config = dict(
    hidden_size=192,
    head_dim=32,
    rope_theta=10000.0,
    rope_fraction=1.0,
    init_std_up=0.0231,
    weight_decay=0.064,
    max_steps=15193,
    dataset='wikipedia_en',
)
MLP neurons of a small language model. Each row is named by its layer, matrix (gate and up: input weights) and neuron, and shows model dimensions 0-191. Each number is 500 + 25 x the weight over its row's rms, rounded and kept within 0 to 999. Numbers have three digits each. A neuron's up and down rows have the sign that makes its largest values positive.
Before each neuron's rows, "fires on" lists the tokens most often at its 100 highest values on Wikipedia text that the model never trained on.

fires on: "ah ", "ama ", "oma ", "ya "
L2.gate248:485490508524535450486514502523498515523456491545530530554519504536476483470518464488549529524474555479513469553450466485470431479463520485515496520504513484516527532507501519523500468500527490494497495479495490503501549473539522513501535504462512489534522487470482486478486492494502534510489495471480480457539521523493502489499493514523528527539505491488493485474453452496500487523546523500475529513440454521480519530490537526516511474491531533494487510516508504506505512443520500484505499503461529488551544524508513490469493466500499501491502487490477507489484506499483448548
L2.up248:486491501517510445494515496515503526537484492533521524566514504525487499453513477499537544524485537467512464539460494489454458480460523487495508543509529475512514547501502510500499493499519498487488498469503480491524575488533542509503526511464506485536522495452488486480482492494482545502485487479483507466535530518522523485534483500522519547545503503498484477488457474516465500503536525498463519510466470528513497529504542501515502486487531551500494501509522508498510515457530504463510524466491522500549549531521543495481487481481494496472530493477473510469467507518464470544

fires on: "due ", "gave ", "returned ", "ced ", "thing ", "pite "
L3.gate126:499471489485525476491483501492533494517469475522474504489526506490478485511479488518498485505550489440481539492497533452520464507500526556535495495465538478509483498488461469516494465495519505490527496488492487488464523502527490517488475494493513548508477485525528513495463518494474568531489480487542452456483503548509488484521492552573504483449457545545495524505529501510513496485495487479522549496487501519511488500521455491444479482483469509518541491514528492495468521502530492490510434465534527488499519502501473482540468471501493503526476511535490507507508508493451488479
L3.up126:487458494475507483496473502499524498523472489517497508495507509490473490519491496514491489489544477453495541497503525441521456506492520569537488496464537482509478499487462478503490478499527512495538493478486480495468523509538476511485492490495512552510480502505540518509451512492484553536476503487556463459499517545505489496524493547590504479453454546545507519518522509503515493504488499478520545501493499522519480501521455490461473494480473526527545491509530498497471516492532482481498442478552527485503515503503493481549475475492495501523486521527488501511493510497449487481

fires on: "led ", "hon", "cred", "tra", "ced ", "atis"
L2.gate203:487463509517559529508477507485484526469487496482521511493478528522497535515493512457528515469501509471475540479542518503516547538494532552520509496493497540536471509476419495522500499478534489486533514499448535502542535490477509498494531507524495483470487474515477515445470520465527478475486511501460499488516541497508522497473495527528504495488491511491515505525480518484462516540527544479526497508494443522521488509518527524469488519443464497518501497511493507477491506534492475510462461515537485501515490504536537482515524550484504460517522511522492499493444456492452473485
L2.up203:500458487546550498482489449524469507486502491471506497470477523560532520518507478459508513485527517463445538511548520473525487518496526519484517486487470547527481486484446556498504483497491506480544502485477526504536529493509540476490499529481511487482484480531435538480487500492481508491509509515443469462490494473526510470561459505507516494490469506498521522491521493506478476564544502465478526509514493498479499503519512517489483500514474523471539533504477453490505502512503499506471489515526485510492510513506499491478515554497498489551472500532487502558454472511496511523

fires on: "ab ", "ri ", "field ", "ah ", "Japanese ", "ese "
L2.gate346:481480509502480491490480508487503509551493543467519493527546477516502478539491510531504533487508515476484497489493494475482497541518503491497492532538500480499484528513520509496521467517522492472481461485507469466552507504494476526494479507480523490503529443522528535485496486530502506497520455512498509487504487488516494526481505488511483539529521456504477428510516517489506509565528503478473522497506475532471520477474516506546500485528518517509428531520502512489491510500537439515467531483488509506534523489519500495541508494485414507425481494475518451484504518554507454473
L2.up346:479497511502491486489512520501488505567484546463499508525529477499510471522506493520487516525513510472487494501490477466498475497522486507493501515529491496498506516528521515509512463521517475456468480468523472470558497500493500538474495503475513488483524440497505540487510492538478514500495450521509499483499474483509474509514515497523469517517499475496524444479514499502534498560510498461484527502516493535498523509500512518542513491533542525504463520511496498491486498490540445507474520469482533495548531506522488501504502455535422501437465482488506415498501497577494465470

fires on: "==", "==="
L5.gate196:489521514486488505540496493477503535507490439468514489528442528523500506477536474468478472484503527513546517475489514511534470513532451501503511463488486516495496555486532508492494525517496507514528541468523490490525533474484506483485496522507528519522484504455490507487512556530492474496457513525427533487482500526500478473528540486496478446537487520488499498528486487469476527507499484496505510518565471496489506500517532500513483491481485471462502528514479494519525469455445475522499513562505454498527504439472479493525510528500517514502529504459500486489557502533488506501
L5.up196:474480449521498486467477535525501492497481546489491496462529492510546502499494498516539521545443468492490509519505503507494478500516516560437452481443486477518476476441532503497488529474489519497477508496480502521462472510477497502537519479485500486471530491511452476498509513493495510503552512456465481489484497506499474491478493482471517524490464475548519501529456463514447531526506490507534477519461515535480509450541475524506534543520505505485505497488487546489508517478490516514526519450503519460512499520492521504508464509489452437516466513503506507475487492491524492491

fires on: "omin", "reduc", "compar", "allow", "identi", "classi"
L2.gate10:502503497526512464476471515470517537454509490458507487505493539502468508482511511472495504485525509543547524465491531464537517519487523528500511511526533494519487508503512495536484485509516502504479558517522524484507497510490491476521520497527499489554433493472484496518486497497522515504461526482513478528514486473503525485496508516541564528482547548487533556480458538479484528490518481479553512473520468511534529474473485528487455459473460473502506554491504515453512480467532462478469502537498511456503484531459501478494443485521493493499528525512494511511525517486490513516
L2.up10:521508501511536475485488568463498524475519466477504488516486507521474496485514499517478523457529513549559498501500532445547507534486497501494499538543543502510498509494530515514493517487547509507465572491501482506469500527485494489526529522541529498540463496478462514509470487511507497506463514481496454544508481490513453510489471531549559533493525496453545526498492542506486535491502455490521512502490499504496507484495497544471468485480474486520522485493485510496512456466542483498456496525493535463505494498473531486481466483465502482481496541475470527510505518477523496520

fires on: "ah ", "ri ", "ya ", "ani ", "ab ", "York "
L2.gate225:479496516520507441466524514516479512489461490528473499556514494507506485502498484513522535488530538493476494497450445491442511474480490477517512477477509428495519544466541483522478515492520524532495512454503485514461546484507505518527518529460513507539541481509489547463482507489507514516514517518479504474484490538488493483495474497517499486543498528493483475497505490489477490526541492495446544487475461516445538510492558515519467506519531511524511485507527489509503476475505507535508494538464510546504537516536547475523459484487493476492509511475495487478448514493495480524
L2.up225:459512524495505435460528527511492516499450473552454493552534494504465479503490467489529540494520530490501473497439459484458500512473494470521495486506504454516512516452534473542466494507523529523518497456504492511464518503513497534508517529461533521539528477502474525490492491498489510496513520517497508477489495513522479493518464506518508482530513540515467471495488493504495475539521481494443562490487451512460537535500547498492474505498524501514525490484535514498499485470489497547504506532462529526542524522525549484506486513508491489500515490491498469499447506492471468510

fires on: "==", "signed ", "/ "
L3.gate301:515504489490447447502506515509515460500530460504481501463479454537508517532468461490505485464482550548487530471477539469483482519499475490487528522496484513493525532484523467520490484452483549487524515445525451555504480515482515503522523508459511511515493494492495481517502529501516504511511501496468510480504526508495474533533471505495510489523459479500492505521463490505481477529481492465452504501492524529480558497451503539550480485506521534513555572467512481511494479465484470524508515519487494522525519527510492509479469506509499485456480490487473500546482503537535482504
L3.up301:510482488546459499499494500507484502487499471485462485492429512528531545519493480526505501474464503516521495488482503497563499540474485508496461497504513468494526538488511483533458493507451502515537519504476475518521499495514468444541500500486542511516487518465488467523530485494540480525497493474433504496501539483505455517529474536484498506527470473499507505501470446534506503550542466485489478531483516512528529438482523510508480478477485536487499492453465498468515501501448501474454530486499489472519538545503495491521487472500477460473459504508480508511490494495519476474

fires on: "comple", "fir", "direc", "identi", "classi"
L5.gate404:474461470516503503521497483484526547487488520494502520533451512490453489467500449486532522451509520499514525466512506493496491560483518485509503475501491514504511504490505502510475532475493444470463541491488485506455511491521509484534506514506488502537517482513496519498504512494565563538464476481514520469501546493506484556497476496506535489491479510504507555493501516498467523480503466476499496436500505522484473484533499496493479500517455496486516509480522524515503467498511520567511495490496479522548489496494538482513453563513435454497539518522506521523514546473493520487
L5.up404:468444479514514517527523472514485513488527507488500514513473524511480475479505459485488532490504508488489517538490508495520477549498560489496519492536496482506519530507514544518505531464529447440485520494498507532461506457519484484497527508505477505502488509517484500497528497525520592484474476480519481495508510512471502514518489490487502495525489549462484530463493501499495492523533511434486505437536517538509503499530484513420486479465504475503532515506466501532476477497514525489503505490466506530548482489478521526517476530523468515523537482507503527516554543480519519530

fires on: "s ", "==", "tion ", ": ", "D ", "ense "
L3.gate370:454487471574488456516486487515492478508498503491502502492509490503511522533467497512491510510492490511502504538524551474481477520514490467504496514516474508516485496484510507549485470488501484512526489458517537599515500484501502463504540474484520490496528507456519501538495518496479528548501473489503489484468519445467501472508477495507521496484467502498488485484495481549477474531492515478446552501479523492494505557519496508469492465497523508455517500485483470464485501483513481516492499458466536487551507524527439520499499518523462505469475471503487475541496506581500498492
L3.up370:492499470531524487488499500508505517497484503502511506518488528555548476515504483541495488500526542512483493528519484535529491502442490460510505513504453506495495498513551477509493504515487533524475466498488530500519491469500496488519479475480527468500493513482500510494570506541528524508482509496462493457536499468467469523455523504484532532513481466510433514484505505530449487488564482462487489564505476479512497477500521510481518511457487470520450492462503482538492526500444500543527525464521467490500525512492498493544509554502510495492520500526451526465534494506534514497

fires on: "ö", "rail", "Den", "identi", "classi", "е"
L3.gate359:523557511512502516490524530468489501488458534501503470532498513461496485492516511483551521510482496530543526489480475491508539484482524524513493487487484486490469459483478482499531561525504501532465504495514522556486478482507474494482464499521472498518485487512450543505490488501505527475508512474495503510537478492495478538452538479544506548554549506489501529540491508468450531510482461476517445481522520506520516507542534527481513511494482467503491503527481503522515489452477554473503462512523519469538445486480508521516509508481499467476507515471506537492473491512555502493
L3.up359:527536522498490534481515517494531517475451525509520469494501514464480492479521523494537509526493465504538535461472506493490572469497515511520493495486494483481475480473479483503504501506505488517475521559510529486523453473532494493490469520516477502519475496485497511473494534500508504475482496469504497509515501526519504504449524477540525526484571500502531530551491492472465538492510469489514460455489458481529498480535547524503512511495491473493490511534470510467499501475461553487530468526491500441562455492494462507512503526527456459480525491504533530476476486503526519480

fires on: "tur", "other ", "scor", "sur", "а", "until "
L4.gate204:502485515482506476516481548518526564491498532511470552501512502554482495496507488504533493510478509483510490472500457490510552497479565448501503556486479471524468511465489473502527492481583493527509500502502501515478482495507510496503452490470493515524500499484486541511522492511506487481462498481520522485542508510478520512484487489463490510518458516554487533514508442486482481475493467491551521502450461494539540478474523485542475534502516549497502489480519484488517502468492497493491443527527472477562487484506467472480475521522522500496510524540508480504500520491497518515
L4.up204:473515487527501539517537473546549517534484536517522484499521512468488514482488536512500476501546470534476467571482531539475517483459516454497513478508490469485468533505495498517524515503512527497527513540502521535460458525490494495524496516510496510495520509573456519480491519489487490497480531500520508485502509483484509508439544463548493478491546517518482515483465504502470517491515460464473481526490484485421523467481518498518540479516481508556522494519508507473536475505497522512486485527529499475488462495486498474506507488498476496521493501479525533462458478484537502513

fires on: "\" ", "а", "edi"
L4.gate179:508508511530501519491502481527545479526512521490454526470486450527528471463492545491512506515461526504484464513483516521526517465478564493487502475519489482484502526507531473466532477500560496478519512484511460508489497548505500506479458503525506473517482474492454479485510495527475438514483508500463516489510519487526502524514442504526499513480493517485475461492489468490522480508450502448510499483475493468512535494493487483514533471498467484545514451488503509505510475483494511446484458487487492512517453498521534471484489499501480486481486524538481553426518524493472498448
L4.up179:488499477520513517486496530544486458533486451524470521530491523482480499480507498491526500501531513520430533497471538536544453484499501457518501468521492490518484553492502487483519502486460509528457508499493464504526514509506509456489513506500491476538491478482523519542477493493442489520498524486465522510509490462507507498461501463472468515489480475491469499480542487525503491505497471484479491487503490489521514490500454506542507453482528469504528512503489512474469463458503501468491472490508548484533534553508506508473506431503496524465466494552549556475470494510524477529

fires on: "\n", "=="
L7.gate252:461494526480525508541488483534506491501534456519453551519500515500552499518515503480501507528546558524524463432481492525493481491477477488524491509476486462494551491510494483521539512495473543485509507512523475499540526481463493469523506490509513511541517523509496467486503523531495454523483516524469488474484500500519552545469497487506510434526472475540505518471483489533491540511461519521500505484483448515515527538468492519475459479500511443503534517521492500507495480482445504502484464511532489534505493525485507487547470512497525497504527490525461475478505479518513490482
L7.up252:487515514533535554545499509506487508452527491531470548503469520482555516543511524520537495489520504523491497484485509507521493526489437511495523521465492486474502494470495487520516529505478530510517493476500503494552482458519423481534498489526506516494471525465426483483527512536507494514496519497469500530535516487513528542500525510497473512533503486527487523504473513530481523486494530493544526487446469495527530512524521504475499486489517511478526485518456528509534477479455455481494522518551494535509504509482539492541489507483532519530491498484518534484536494470534533487

fires on: "ru", "atis", "identi", "classi", "ced ", "pite "
L3.gate353:541466510563512560505442494494461527499518536524482503509505483506470513459467502483530475482507496469491512501522519474514474525477540526523504504489559501491473504479477475506519513525491516510528509519489529493491475512527461486482499497503484537524494467510517537469478519491494532523510518460529469495520502513529511505508511511530543494455494518506548543560517522543460520495531485460495530484504482473486504479540534483508476473526470495554500493494510528498543537483502525520450468515548512470532472487447515486512486517458501460492497545507494529494532495485472489499
L3.up353:557474505550517554494470495489466515507506526514490507531513470525461493461468484504513470503512498470485512520496528463517475499490546519511485506506545500488492519486462479511539485494475512497534517510509546475513489504530482492480485516503481549516486462524521551456488528499480545517508513464504465478507497516518502512509498525528531498465496525515548539560522505539465536488567498459510544489505479446492506469535527481516486463524493486547504519522501500492501533480490519505450491514536519469515483474434499496494460518494482479491490509508488529494539485489455486492